{
  "vocab_size": 2048,
  "norm_eps": 1e-05,
  "init_std_qkv": 0.0407,
  "lr_mult_down": 2.0,
  "steps": 3433
}
MLP neurons of a small language model. Each row is named by its layer, matrix (up: input weights; down: output weights) and neuron, and shows model dimensions 64-191. Each number is 128 + 24 x the weight over its row's rms, rounded and kept within 0 to 255.
After each neuron's rows, "fires on" lists the tokens most often at its 100 highest values on Wikipedia text that the model never trained on; "fires after" lists the tokens most often just before its 100 highest values on Wikipedia text that the model never trained on. A number after a token or word is its count.

L6.up302 [129 138 119 109 125 154  77 123 113 111  82 158 130 158 121 176 152 145 121 130 146 101 164 151 132  68  92  76 150  90 154 113 140 106 145 147 131 119 126 143 123 156 139 101 218 166 125 120  96  99 127 121 170 116 149 137 171 125 120 118 144 167 112 116 131 161 112 144 105 130 159 131 160 176  85 146  88 130 138 177 141  92 113 139 128  77 171 158 142 145 131 100 144 130 159 123 113  97 106 151 118 126 124 131 119 132 106 117 162 113 135 139 141 154 109 107 116 142 131 123 132 127  88 152 136 127  82 105]
L6.down302 [105 145 157  96 110 102 121  87  79 111 142  96 168 139 114 109  99 131 155 159 104 131 125 148 139 167 144 110 120  77 149  90 166 180  94 148 165 132 114 134 121 135 118 139 136 139 128 122 183  94 114 118 147 151 112 143 130 141 168 157 115 125 145 155 100 131 148 111 116 115 120 133 124 150 111 121 135  59 122 151 112 151 136 136 134 116 104 131 108 117 111 171 149  88  84  86 143  93 120 113 172 105 149 170 131 109  99 120 122 141 118 113 125 111 173 110 147  92 127 156 116 169 122  86 104  92 109 112]
fires on: "ro" 68, " Ro" 11, "wi" 9
fires after: " " 24, " (" 10, " Do" 6, " C" 6, " F" 6

L8.up1328 [120 120  99  92 110 125 136  91 106 108 174 180 111 155 108 108 179 135 116 145 110 139 134 114 128 123 128 127 123 124 155 113 140  95 114  92  97 181 132 125 142 127  96 113  95 126 130  92 137 163 126 118 140 111 167 107 133 128 149  84 123  87 119 136 154  94 141 121 117 116 146 109 144 130 116 194 125 118 101 125 100 157  84 148 119 125 122 160 145  99 139 100 115 149 154 167 121 107 143 114 127 141  85 163 128 122 168 148 131 161 151 129  98  98  95 104 169 108 141 108 113 102 138 123 129 140 118 164]
L8.down1328 [117 118 128 121 133 167 148 162 117 101 142 172 153 110 110 188 146 121 113 112 162 132  67 119 106 159 145 128 129 132 114  96 151  99 113 119 158 111 162 129 101 163 117 108 117 181 155 134 108 103 145 107 107 104 104 128 158 150 175 148 125 162 145  82 152 111  83 165 144 146 163 114 132 118  71 126 131 154  85 177 166 117 136 138 147  96 126  91 140  98 145 115 155 119 118 140 151 129 145 119 144 140 134 157 103 125 153  86 109 124 128 163 173 175 130 100 120 116 126 131 122 145 149 129 101 119 133 144]
fires on: "y" 23, "ci" 15, "k" 9, "as" 8, "en" 6, "i" 6
fires after: " c" 21, " de" 10, " C" 8, " un" 7, "mb" 4

L8.up720 [132 128 157 134 160  94 117 136 128 126 139 174 161 118 120  99 135 106 112 111 112 159  99  78 140 108  99 134 147 190 134  84 130 125 139 127  96 129 107 108 107 129 119 104 130  91 113 157  94 137 142 109 137 135 104 162  93 166 119 155 132 142 150 139  62 137 132 125 158 116 156 173 163 127 187 138 155 112 111 136 101 108 166 106 113 115 173 174 128 119  76  91  95 105 104 128  92 142 136 131 144 144 136 173  91 141 139 122 108 137  84  83 117 138 107 113 156  79  96  99 147 114 129 153 119 127 146 172]
L8.down720 [100 153 145 127 111 107 125 137 134 150  91 120 116 144 148  90 122  72 131 151 141 144 104 145  71 131 197  91 135 110 149 124 154 120 113 156 140 117 139  85 135 159 102 144 100 124 153 108 150 142  95 112 108  92 122  51 140 113 126 122  99  91 147 117 146 137 134 142 154 166 131  80 125 158 151 167 169 182 115 161 165  97 192  98 123 137 124 144 106 133 114 191 147 130  96 158  89 147 155 137 159 154 146 165 103 140 159 136  96  97 138 127 149 100 154 124 139 138 179 110 134 149 115 125 116 178 124 103]
fires on: "u" 21, "in" 13, "m" 8, "o" 8, "i" 8
fires after: "B" 16, "A" 15, " Y" 11, " A" 10, "ll" 8, "G" 8

L8.up779 [116 123 129 107 133 131 152 111 118 147 108 129 141 140 122 138 166 143 140 154 113 114  97 141 112 126 116 120 145  97 125 169 110 154 139 151 132 199 140 119 152 118 158 126 149 147  98 142 115 145 130 140  90  78 161 129 109 131 177 148 129 115 113 136 129 103 175 124 146 122 122 172 114 139 118 135 127 146 162 153 128 138 103 143 104 141 139 118 173  98 138 135  83  75  98 135 131 113 133 140 161 110 122 151 108 150 122 125  89 136 143 125 163 103  95 123 123 135 174 133 117 136 105 134 107 116 177 149]
L8.down779 [110 104 146 108 131 125 146 118 131 117 119 171 120 160 107 155 134 116  98 141 113 144 105  76 163 101 119 164 143 117 127 149 149 100 142 113 101  98 147 168 117 130 156 118 145 105 176 129 112 152 136 124 162 131 120 133 146 128  30 112 180 137 146 113 112 134 114 175 106 171 168  99 148 121 136 123 128 126 144 145 120 152 117 155  98 134  96 155 147 161 135 147  86 140 109 110 142 103 132 117 137 126 206 132 131 129 166 185 146 134 103 129 144 140 169 142 115 141 131 140 162  85 117  89 144  85 109 153]
fires on: "d" 18, "r" 16, "re" 14, "as" 10
fires after: "c" 17, " in" 11, " " 11, "re" 10, " Ar" 7, "|" 5

L4.up1055 [140 129 108  86  80 110 152 103 117 108  96 104  83 145 103 130 117 104 114 130 172 125 111 150 126 144 134 130 110 135 141 102 121 114 142  74 133 131 109 144  89 135 156 112 185 176  75 109  83 123 128 117 131 122 109 111 120 166  96 133 126  76 125 138 141  79 166 188 118 151 141 121 114 146 143 135 125 120 153 131 157 117 147 138 107 114 122 112 106  74 101 121 109 168 112 154  91 120 120  96 151 141 176 145 141 112 187 121  99 138 144 110 151 120 124 130 131 137 139 120 145 112 119 146 138 166  69 154]
L4.down1055 [109  97 123 150 156  95 115 123 108 102 144  74 138 138 117 132 116 138 141 120 162 128 134 137 131 133 114  77 112 115 149 127 102 141  90  88 125 137 122 112 145  88 125 123 130 132 154 145 136 164 164 190 112 191 144  88 116 132 135 107 158 111 130 120 100 114 155 122 115 179 106 131 123 152 176 116 147 107 111  98  90 135 110 122 123 153 156 114 115 166 147  96 159 154 191 122 163 112  98 143 142 108 148 115 160 143 145 121 113 145 122 121 106 114 186 146  91 121  99 149 125 129  98 154 134 121  95  96]
fires on: " 14" 16, " 18" 11, " 5" 10, " 16" 10, " 13" 9, " 17" 8
fires after: " |" 29, "|" 13, ";" 9, "," 8, ":" 5

L8.up645 [150 139 110 133  89 146 138 121  96 107 130 143 141 166  92 112 134 119 157 157  93 151 124 115 132 128 135 140 156 118 122 151 109 146 134 139 195 113 129  82 151 136 125 116 144 131 125  92 153 143 121 103  67 174 113 149 151 139 177 150  89 151 120 178 159  96 133 132 132 135 129 114 140 144 109 100 159 127 133 162 140 110 135 160 138  96 131 117 114 141 159 127 132 114  88 154 128 162  84 113 160 140 103 157 138 133 141 140 139 172 113 133 124 133 137 107 135 129 104 119  98 125 144 129 148 114 106  64]
L8.down645 [112 134 124 127 137 116 137 193 115 123 128 167 122 150 138 128 103 122 118 139 195 152  86 158 144 107 147 137 149 132 127 126 115 130 121 134 133 144 124 139  82 107 138 140  75 141 141 153 102 131 140 150 145 136 135 151 152 102 147 149 170 117 120 101 119 127 135 115 134 125 115 125 157 131 109 125 151 118 149 172 114  69 105 152 157 110 103 138 150 102  97 141 114 156 135 115 164 116  83 126 158 118 121 124 184  96 127 103 129 123  76 162 139 149 117 124 114 145 159 159 115 134 129 161 126  97 110 163]
fires on: "al" 26, "op" 13, "es" 11, "pt" 6, "im" 5, "o" 4
fires after: " " 64, " ca" 8, "s" 4, " (" 4

L8.up396 [164 119 126 134 141 112 140 106 143 120 117 119 146 125 131 120 109 143 179 150 120 153 111 156 146 107  82 180  99 144 131  64 147 130 124 161 108 126 128 144  89  78 114 134 118 158  75 139  89 116  77 126 101 153  97 125 156 108 136 117 112  96 147 101 106 128 122  71 147 124 121 170 142 109 140 151 130 176 121 137 114 153 114 166  82  91 109 138 155 123 147 153 108 141 128 139 117 168 102 122 139 142 132 147 166 109 149 133 115 120 142 146 139 158 147 104  98  87 116 165 170 125 111 137 169 151 139 146]
L8.down396 [130 108 119 137 120 127 149 138 124 138 147 122 109 134 123 130 140 144  89 111 115 176 146 126 167 101 109 100 137 143 144  95 138 111 120 154  88  83 144 118 109 137 151 115 181  96 128 133 102 131  93 118  72 106 163 136 115  99 166 124 135 111 127 114 138 108 105 108 167 106 135 129 114 185 148 128 156 133 130 143 114 109 113 106 112 141 140 146  92 118 181 129  98 130 136 144 130 129 121 139 141 129 126 105 135 185 129 129 153 168  91 109 142 101 131 151 110 125 112 129 165 134 112 148 154 149 139 140]
fires on: " ==" 17, "ol" 12, "or" 9, "lic" 8, "et" 7
fires after: "s" 23, " p" 8, "p" 7, "c" 7, "ch" 6

L6.up201 [116 127 160 177 174 108 122  63  99 164 152 150 146 147 162 106 134 127 138 141 162 136 164 106 136 130  99 146 114  96 123 138 128  91 140 160 147 114 171 135 107 131 146 138 173 145 124  97 112 115 152 111 120 188 126 170 130 118 162 107 128 140 142 115 148 119 133  92 134 127  95 133 153 134 126 119 130 154 143 126 157 146  87 111 118 123 106 131 104 165 137 132 103 136 139 133 102 109  64 156 142 144  94 101 126 137  94 127 128 146 145 148 123  84 135 133 138 138 134 148 124 135 108 101  96 148 127 160]
L6.down201 [121 134  95 158 149 114 102 162  79  96 137 152 107  80 165 117 146 118 178 138 104 160 128  94 116 166 126 101 102 131 128 111 153 131 126 141 125 135  64 132 143 119 137 140  69  93 134 155 110 109 102  93 125  83 155 142 121 143 163 124 129 133 129 126 143 158 122 115 133 137 116 124  87 153 175 137 131 145 123 162 149 132 140 146  81 101 110 110 127 159 135 142  91  96 124  79 117 105 162 138  85  95 122  72 121 117 123 172 113 130  97 151 123 143 138 154 115 166 109 142 125 107 124  78 147 150 147 103]
fires on: " S" 63, " Si" 13, "le" 9, " Col" 4
fires after: " |" 26, "." 12, "," 11, " in" 5, " by" 4

L6.up521 [132 170 119 138 138 108 168 119 132 131 143 152 162 106  96 102 165 124  86 119 175 123 126 102 163 159 142 127 111 108 123 141 155 113 131 106  96  69 130 115  99 110  97 158 154  98  97 120 150 110 155 111 164  94 138 132 136 102 130 134  98  81 173 117 129 125 111  86  71 182 106 137 144 132  89 167 137 125 137 129 122 146 116 129 125 118 115 145 115  91 110 158 148 135 100 109  85 143 106 152 152 152 108 114 140 119 112 137 120 105 111 114 123 100  90 115 126 139 123 133 153 150 103 138 144 149 150 129]
L6.down521 [123 130 133 129 126 136 144 182 116  91 145 124 114  82 130 108  79 131 158 149 151  99 134 127  89 126 146 124 155 138 165 101 118 122 117 152 137 126  95 105 152 119 177 120 141 106 134 140 125 110 125 147 113 127 116 149  90 177 118 151 132  95 110 150 110 127 155 163 110 164 134 103 143 163 150 105  88 109 139 151 108 113 170 140 143  75 140 116 154 138 110 129 117 100 109 136 115 110 171 135  94 123 138 109 142 158 123 109 135 133 147 134 148 117 109 145 126 108 110 123 127 118 155  90 129 139 158 145]
fires on: "ad" 53, "c" 7, "it" 6, "ring" 5, "e" 5, " st" 4
fires after: " " 31, "ar" 8, " Ro" 6, " He" 5

L13.up100 [118 128 175 148 139 146 110 102 161 124  94 155 134 170 157  99 117 119 105 109 110 109 158 145 111 126 165 124 164  85 163  78 121 112 133  98 115 110  89 171 183 147 123 151 131 114  92  94 121 157 107 145 122 100 111 115 162 150 158 131 102 140  96 130 148 114 146 100 156 144 168 153 107 143  90 109 158 157 149 135 118  85 152 144 115 173 121 180 184 132 120 159 106  81 117 126 112 105 130 111  99 133 107 157 115 167 155 112 135 152 120 134 154 134 107 145 121  91 119 130 168 145 128 132 103 121  78 161]
L13.down100 [135 140 137 150 167 143  97 103 143 138 116 131 158 139 143 105 144 133 119 130  90 169 126 152 138 121 119 149 106  93  77 145 166 155 132 117 118 148 139 106 137 121 112  70 122 161 128 143  71 126 181  87 154 112 159 108  99  94 125  99 144 141 146 144 118 113 111 139 110 148 102 150 140 164  71  82 133 101  95 143 181 126 140 109 110 155 119 145 148 141 169 120 138 135 148 118 143 174 121  83 129 168 125 129 135 136 153  92 144 149 141 141 119 127 136 188 151 117 117 166  61  77 152 112 142 159 129 115]
fires on: "s" 36, " " 22, "ment" 4, "com" 4
fires after: " " 47, " |" 13, " we" 4, "s" 4, "y" 4

L8.up243 [129  95 134 106 100 149 177 136 116  96 150  98 112 110 103 116 151 160 126 139 138 160 136 132 111 132 130 134 160 159 148 107 120 127 164 119 149 113 135 127 156 145 143 112 124  87 125  96 159 162 127 155  99 135  98 100 135 116 165 166 158 149 131 144 137 143 103 121 155 100 143 102 114 132 104 181 114 155 124 133 132 101 151 133 114 120 122 127 140  39  90  79 122 120 126 112 132 110 125 140 133 119 136 171 124 172  88 161  93 141 118 136 181 138 164 105 153 136 136 132 102 154 117 123 143 120 161 117]
L8.down243 [117 122 144 104  85 166 146  93 155 131 122 137 120 102  94 142 172 127 106 153 103 118 130 159 148 136 101 125 173 138 142 142 118 147 152 140 159 168  90 132 137 138 106 137 129 125  87 104 122 132 114 118 125 145 140 158 115 120 118 116  87 104 133 170 146 117 122 128 172 103 112 152 131 119 120 156 118  77  99 147 130 136 109 125 131 132 131 116 112  94 144 117 154 204  71 170 124 176 129 130 152 129 113 139 157 128 144 103 160 106 156  88 103 167 140 107 147 119 114  86 106 132 132 123  94 154 104 140]
fires on: "an" 17, "con" 13, "oc" 11, "on" 9
fires after: "S" 20, "C" 12, "-" 6, " un" 4, "f" 4, "L" 4

L13.up3 [150 163 151 131 134 127 166 201  72 119 117 166 143 122 160  95 129 121 165 118 123  85 108 144 124  97 103 146 118 148 146 133 130 158 131 162 156 104 138 117 106 117 134 114 154 148 143 134 137 104 112 176 136 142  74 124 132 140 120 121 121 153 107 143 105 125  76 137 157 133 135 134 112 127 102 133 157 129 142 125 139 108 121 122 122 155  78  89 135 105  85 127 110  98 186 111  77 110 137 110  83 121 158 168 131 134  94 137 152  97 133 174 127 145 126 157 119 146 118 100 179  99 146 131 119 144 118 103]
L13.down3 [123 128 134 169 127 141 122 127 125  56 111 123 105 119 109 144 157 123  89 150 118 156 112 108 114 157 101 134 117 121 163 125 120 115 143 151  70 129 116 118 124 176 122 141 105 103 148 116 145 143 113 163 163 134 110 150 132 165 147  96 107 137 148  79 126 156 115 112 135 174 107 156 157 166 115 138 150 103 136 161  83 124 118 127 127 136 127 138 205 118 138 146 133 118 133 124 142 171  70  87 122 147  85 103 113 125  90 131 121  81 119 123  96 110 102 152 121 154 135 133  81 103  83 119 100 145 115 148]
fires on: " well" 17, " and" 17, " more" 9, " of" 7, "im" 5
fires after: " as" 21, "s" 20, " and" 7, " in" 5

L8.up1018 [139 118  86 130  92  93 118 175 139 134 137 149 167 170  96 108 149  85  97 155 122 165 125 143 157 135  85 108 108 175  97 118 125 115 110 134 134 127 113 160 121 122 150 101 157 162 153 150 179 171 149 122  98 118 105 141 101 120 167 148 152 115  89 160 132 134 135 130 140 130 140  88 153 128 149 155 156 106 102 121 132 148 122 121 117 133 153 105 115 133  94 129 133 139  90 130 143  84 136 120 103 164 134 136 127 132 142 120 144 130 113 124 108 119 119 136 153 123 121 131 159 150 162 131 147  97 137 155]
L8.down1018 [148 135 100 116 140 122 155 126  80 112 122 131 109 103 125 150 128 100 135 156 104 131 124  99 106 180 140 120 139 166 132 149 120  83 128 130 109 120 114  95 192 147 121 140 112  94 137 123 102 139 129 157 129  97 113  96 167  88  97 148 167 138 155 132 101 146 168 131 137 113 145 133 114 155 128  99 127 144 156 130 170 128 181 164 106 117  79 152 122 146 126 127  90 103 134 119 120 130 128 179  96 136 155 171 139 115 123 151 116 115 135 134  95 120 104  91 136 105 128 103 152 135 147 106  71 150 109 150]
fires on: "d" 18, "o" 13, "od" 10, "e" 9, "a" 7, "i" 6
fires after: "B" 23, "P" 13, " U" 10, " B" 9, "G" 8, "M" 6

L4.up876 [137 141  99  86 105 122 125 118 162 108 105 153 149 136 108  99 135 135 152  98 123 111  84 130 109 143 128 163 155 126  83  86 136 150  88 136 100 141 125 117 192 101 144 142 141 100 128  82  94 151 124  85 113 111 114 116 129 130 141 120 135 106 101 156 116  99 130 167 106 147 133 107 161 122 160 142 140 196 148 117 105 122 145 105 112  92 124 156  99 131 140 117 104 115 155 166 163  96 127 165 109 132  96 100 134 117  98 149 108 131 119 114 122 121 149 128 141 127 162 105 169  90 151 108 131 173 141 125]
L4.down876 [151 171 152  90 164 120 121 151 134 131  74 141 127 119 124 126 116  78 118 139 109 144 138 106  82 143 105 134 152 165 154 149 148  98 163 159 140 155 157  95 142 144 123 138  70 114 185 126 143  94 143 125 170 106 131 117 129 134 103 114 105 106 167 111 146 139 150  75 161 127 139 101 109 162 110 161 166  91 152 148 137 116 124 148 138  87  88 149 162 143 151 102 132 117 158 114 102 112 121 140 115 149 140 167  73 136 150 159  76  92 129 118 137 102 181 112 130  96 145 116  97 146 105 103 114 158 138 101]
fires on: "A" 53, "O" 13, " O" 8, " A" 8, "I" 7, "C" 4
fires after: "\n" 29, " (" 13, " \"" 9, "==" 5, "/" 5, "-" 5

L8.up989 [133 155 157 121 149 138 130 109  98  88  82 129 151 152 132  86 135 130 144 135  83 105  87 143 165 103 156 140 148 117 141 130 143 140 148 128 123 125 139 119  89 109 144 152  83  70 125 107 138 161 101 132 118 128 109 127  92 132 137 142 145 128 107 135  92 138 151 176 167 130 174  63 157 155  86 102 131 161 127 131 144 145 138 128 136  90 136 133 122 121 116 136  88 136 152 152 156 159 122  98 155 143 104 110 150 177 100 111 139 120  97 171 143 122 135 123 114 136 113 107 135 130 113 123  98 172 140 162]
L8.down989 [126 102 123 108 151  94 137 128 123 103 116  96 113 122 155  91 137 156  94 119 121 139 120 125 116 138 120 138 150 129 150 131 157 128 119  93 123 213 110 135 132 135 174 131 136  84 136 121 125 139 135 137 107 159 138 102 106 132 105 147 105  71 150 151 150 128 148 130 180 115 103 171 143 131 121 124 138 106 113  94 123  85 144 130 105 132 133 129  85 146 128  89  94 128 123 122 112 133 153 106  91 155 150 125 109 140 148 132 151 117 101  93 154 134 171 123 145  96 123 141  91 113  96 130  87 155 108  88]
fires on: "s" 26, " so" 8, "wi" 7, " out" 6, "l" 5, "co" 5
fires after: " (" 19, "-" 15, "/" 8, " \"" 6, " " 5, " as" 4

L8.up1122 [126 117 107 128 173 147  92  92  93 141 154  91  69 156 181 144 145 163 125 152 113  95 125 119 128 153 133 125 122 139 121  95 138 127 111 128 124 116 103 120 106 127  88  98 138 113 160 121 117 108 130 125 138 138  83 146 183 114 124 189 129 159 102 120 137 138 106 147 115 142 160 118 137 148 129 121 158 138 117 110 127 148 128  89 148 103 101 125 100 131 113 124 168 110 108 143 116 107 133 143 116 127 131 120 144 175  95 134 149 142 143 147 168 110 114 153 109 144 165 162 128 105  90  96 152 124 130 141]
L8.down1122 [127 128 124  92 125 111 122 123  96 152  93 136 164 119 151 151 131 138 107 164 167  97 124 137 133 118 131 116 128 117 156  80 189 133 105 193 140 121 160 144 112 125 139 156 128 124 115 118 117 132 128 164 105 163 132 108 139 125 145 133 137 128 129 135 101 127 167 107 101  74 119 104  99 135 154 142 138 129  89  74 124  96 115 151  92 137 138 150 111 106 104 113  98 103 142  91 140 145 142  85 117 151 151  85 148  96  84 115 107 105 101 124 142 114 151 131 124 136 120 109 112 127 133 116 162 133 151  90]
fires on: "ro" 33, " 13" 7, "ó" 7, "lo" 6, "13" 6
fires after: " " 20, "L" 10, " L" 9, " Lu" 4, " F" 4, " 18" 4

L13.up354 [121  94 122 128 162 135 140  99 110 146 111 159 147 157 137 126 136 137  90 138 110 107 114  72 125 131 152 179  91 119 149 128 181 117 107 148 151  95 129 154 148 149 104 119 153  94  99 152 168 141 138 188 127 102 127 112  99 114 130  80 111 145 111 125 112 135 151 139 143 116 138 130 100 140 141  74 160 149 128 120 123 139 142 142 118 123 145 148 147  88 129 119 153 141 143 114 104 145 103 125 131 124 157 122  97 112 128 143  98 103 121 146 170 100  98 134 163 159 174 102 125 146 114 128 126  93 147 142]
L13.down354 [146 132 119 104 131 125  98 132 132 124 118 114 132 101 107 171 128 132 136 124 122 153 127 154 130 120 163 114 117 137 101 152 133 129 107 120 108 136 146  86 109  62 115 141 139 100 127  90 124 115 142 142 125  88 130 155 166 122  97 163 129 153 139  92 106 122 146 129 118 164  93 136 137 151 112 110 115 145  94 102 110 135 121 143 158 158  96  76 160 108 137 142 143 128 122 113 104 157 111  76 189 139 156 123  82 161 138 107 129 106 147 118 114 163 108 135 153  99 110 128 108 106 111  70 154 108 140 123]
fires on: "o" 31, "s" 15, "ri" 8, "ho" 7, "li" 7, "p" 4
fires after: " " 21, "-" 11, "ro" 8, "y" 5, "mo" 5

L8.up1237 [137 157 114 146 120 130 129 135 139 195 108 165 104 145 101  97 109 155 114 124 115 151 124  94 127 145 120 128 130 129 157 158 127 114 153 124 140 136 145 119 156 128 167 118 133 123  89 108  86 125 135 143 126 108 124 176 110 157 150 106  74 119  72 138 135 126 200 105 112 102 160 121 157 114 131 123 102 145 123 111 132 114 135 156 117 132 121 154 113 128 136 156 120 112 122 125  79  78 148  74 107 132 100 124 127 145  63 155 180 117 136  97 129 170 123 148 100 150 125 129 161 160 109 117 153 108 143  78]
L8.down1237 [107 123 118  99 116 142 134  93 157 133 148 131  95 126 138 141 127 140 136  86 104 133 150 139 115 108 102 163 137 151 107 145 110 132  80 148  93 106 129 143 134 129 113 160  87 137 151 171 123 130 129 128 153 111 165 110 120 122 133 158 145  95 158  93 141 116 113 119 132 148 151  96 130 158 123 143 109 122 200 128 128 127 147 129  85 117 120  98 136  76 128 105 148 105 164 143 127 128 146 137 165 138 128 156 102 102 141  90  95 117  67 149 125 147  78 171 125 126 156 137 127 106 147 144 119 128  95  78]
fires on: "ur" 23, "\"" 21, "s" 18, "\n" 10, "ill" 9, "ing" 7
fires after: "\n" 26, " work" 21, "s" 19, " G" 7, " " 6, " play" 4

L4.up1400 [160 108 116 136 135  83 132 131  82 138 130 126 131  91 164 116 132 156 160 184 144 140 147 114 137 177 164  85 143 118 121 113 145 181 126 127 103  94 110 121  98 146 152 120 136 201 165 131  92 165 109 134 126  86 134 157 134 104 127 129 146  98  97 124 121 143  68 139 110 120 143 141 101 144 110 115 108 105 154 171 112  89 139 120 146 132 103 152 101 112 130 132 109 128 135 153 130 144 154 137 127 125 157 129 138 121 150 136 120 114 154 140 143 122 145 143  99 151 127 125 120 150 119 112 140 112 111 138]
L4.down1400 [124 106 146 160 111 133 134 125 119 121  76 135 145 169  87 134 166 133 163 132 154  81 128  96 104 134  94 120 122 138 104 150  95 118  99  94 144 146 121 159 100 116 113 147 163  96 141 150 122 139 124 200 122 124 151  99 139 146 124  86 103 119 122 123 131 124 142 136 101 118 107 145 148 139 163 153  96 132 127 111 107 143 153  95 131  94 153 150  98 111 113 121 127 142 140 159 118 110 148 143 149 150 141 174 172  94 148 107 130 148 176  81 164 193 109 170 124 120  88 110 148 157 111 102 120 119 143  85]
fires on: " 19" 48, " 18" 24, " 10" 10, " 25" 4
fires after: " |" 32, "," 21, ":" 6, " L" 4, "|" 4

L13.up1097 [132  92 145 143  79 115 128 137 164 120  94 177 143 138 122  90 183 151  99 111 126 159 152 149 127 162 135 107 154 153  95 130 173  80 125 125 132  97 149 103 133 121 150 137 107 141  88 138 160 100 136 175 161 112 140 102 129 128  93 150 112 115 130 136 122 112 132 117 110 120 104 121 140 126 159 135 141 171 153 102 106 146 170 127 113 120 112  80  91 109 107 141 135 139  92 160  87 121 101 108 149 145 125 140 154 105 164 118 127 111 127 138 185 112  88  82 138 112 160 134 139 142 130 129 112 139 133 110]
L13.down1097 [131 147 164 101 146 146  89 105  78 112 110 133 113 111 114 149  95 113 141 129  93 124 138 123 150 131 120 135 127 137 120 151 144 128 112 140  71 112 105 173  95 177 113  88 150 101 101  91 102 144 103 127 147 142 142 144 137 140 155 149 151 113 134 128 151 121 145 121 144  98 101 132 146 120 187 111 132 134 196 117 120 114 152 173 119 135 104 144 154 130 108 128 131 125 139  93 151 133 112 136 115 168 108  88 116 141 141 168 140  83 154 122  89 129 154 113 157 155 108 114 142 121 115  98 176 174 126 109]
fires on: "li" 19, "d" 12, "k" 10, "ad" 9
fires after: " " 55, "d" 6, "ar" 5, " Ho" 5

L8.up463 [110  96 106 166 107 129  98 116 155 124 140 113 101 134 177 111 121 130 100 120 162 124 128 184 128 154 106 173 118 146 147 129 164 123 163 116 139 101  65 119 131 143 151 170 117 125 172 138 148 156 157  95 139 118 131 109 171 115 142 139 123 119 133 147 101 130 141 117 146  93 104 114 135  76 133 138 152 114 154 170 140 119 157 127  92 114 137 132 139 176 159 130 115 129  99 123 133 130 119 132 149 128 135 105 125 149 108 137 137 123 110 127  88 136 151 130 149 127 138 119 126  87 131 151 112 112  84 150]
L8.down463 [148 143 119 167 134 134  94 123 123 115 123 145 129  92 126 139  61 123 160 140 126  92 128 100 164 131 154 118 163 137 174 113 104 152 137 116 108 139 170 147 111 144 129 153 102 162 138 141 121 130 132 116 105 193 123 126 150 120 122 119 138 114  96 135 144 141 115 158 115 142 138 123 167 132 139  98 122 126  91 128 118 163 144 142 121 104 113  99 168  89 106 102 114  85 145 119 131 161 119 148 136 144 137 131  89 127 126 152 152 117  93 173 133 143 121 123 117 179 110 165 135 137  92 107 112 164 175 156]
fires on: "ur" 20, "mer" 11, "er" 10, "sh" 8, " for" 6, "ol" 6
fires after: " E" 24, " m" 13, "M" 10, " M" 10, " engine" 5

L4.up1174 [ 87 150 116 140  84 138  91  82 107  89 119 129  95 117 170 153 168 162 142 115 116 179 141 130 165 177 137 133 102 121 121 141 125  84 150 156 129 128 136  88  90 145 193 122 118  96 171  88 139 129 133  74 107 171 119 120 157 158 134 125 130  86 131 131 146 158 140 125 132 154 136 117 141  95 145 153  84  84 158 163 116 136  65 115 135 124  87 162 116 165 143 146 143 112 129 138 139 125 138 126 103 109 114 126 109 103 121 135 145 138 168 109 139  90 114 117 163 163 120 123 148 117 113 128 112 141 120  92]
L4.down1174 [101 137 128 160 135 106  99 133 117 102 121 122 109 139 151 136 133 136 182  92 116 119 161 133 138 130 120 167 131  98 119 105 131 121 133  86 119 129 143 167  93 116 121 152 125 104 137 119 157 127 155 124 122 115 140  99 183 175 130 129 129 135 129 155 147 101 183 150 154 122 106 114 118 123 142 129 121 122 102 129 139 131 150 162 103 153 132 125 123 119  89 104 103 120 132 134 118 118 135 153 182  65 135 115 153 117 113 163 128  98  98 131  81 112 146 132 104 177 102 102 119 131 118 118  90 154 149 109]
fires on: " O" 48, " T" 17, " L" 8, " S" 6
fires after: " |" 35, "|" 8, ":" 6, "." 5, "," 4, "==" 4

L8.up1444 [104 137 126 120  72 144 105 113 126  65 110 158 124 110  76 142 115 141 135 174 128 149 109 146 118 164 156 145  96 115 145 130  99 125 111 167 109 132 127 198 106 128  96 134 112 134 101 151 121 137 140 128 141 126 139 135 147 120 140 158 135 119 146 119 124  93  78 161 138 147 114 101 157 153 124 133  89 148 141 106 112 136  69 146 164 123 150 118 181 107 110 124 118 125 152 114 151 111  94 149 118 110 121 159  68 126  95 145 154 103 163 129 130 160 102 139 163 123 118 177 140 124 184 145 159 137  96 167]
L8.down1444 [160 148 110 127 149 181 126 161 126 131 110  98 128 166 120 171 114 111  97 139 155 109 140 135 139 129 119 112 117  87  83 118 137 114 124 178  92 125 115 107  89  91 116 128 110 107 110 137 155 125 113 151 157 124 130 159 139 124 120 146 165 119 123 105 109 116 105 154 123  94 117 154  92 140 100 179 139 144 150 156 171 166 160 164 132  94 145 126 150  92 167 111  77 142 120 119 122 134 140 136 111 151 104  80 136 108 114 109  80 129 102 148 112 128 118 108 105 135 145 101 114 138 137 130 103 157 144  79]
fires on: "ri" 21, "al" 20, "d" 6, "y" 6, "k" 5, "ci" 5
fires after: " w" 19, " W" 17, " de" 11, "or" 8, "W" 7, "w" 6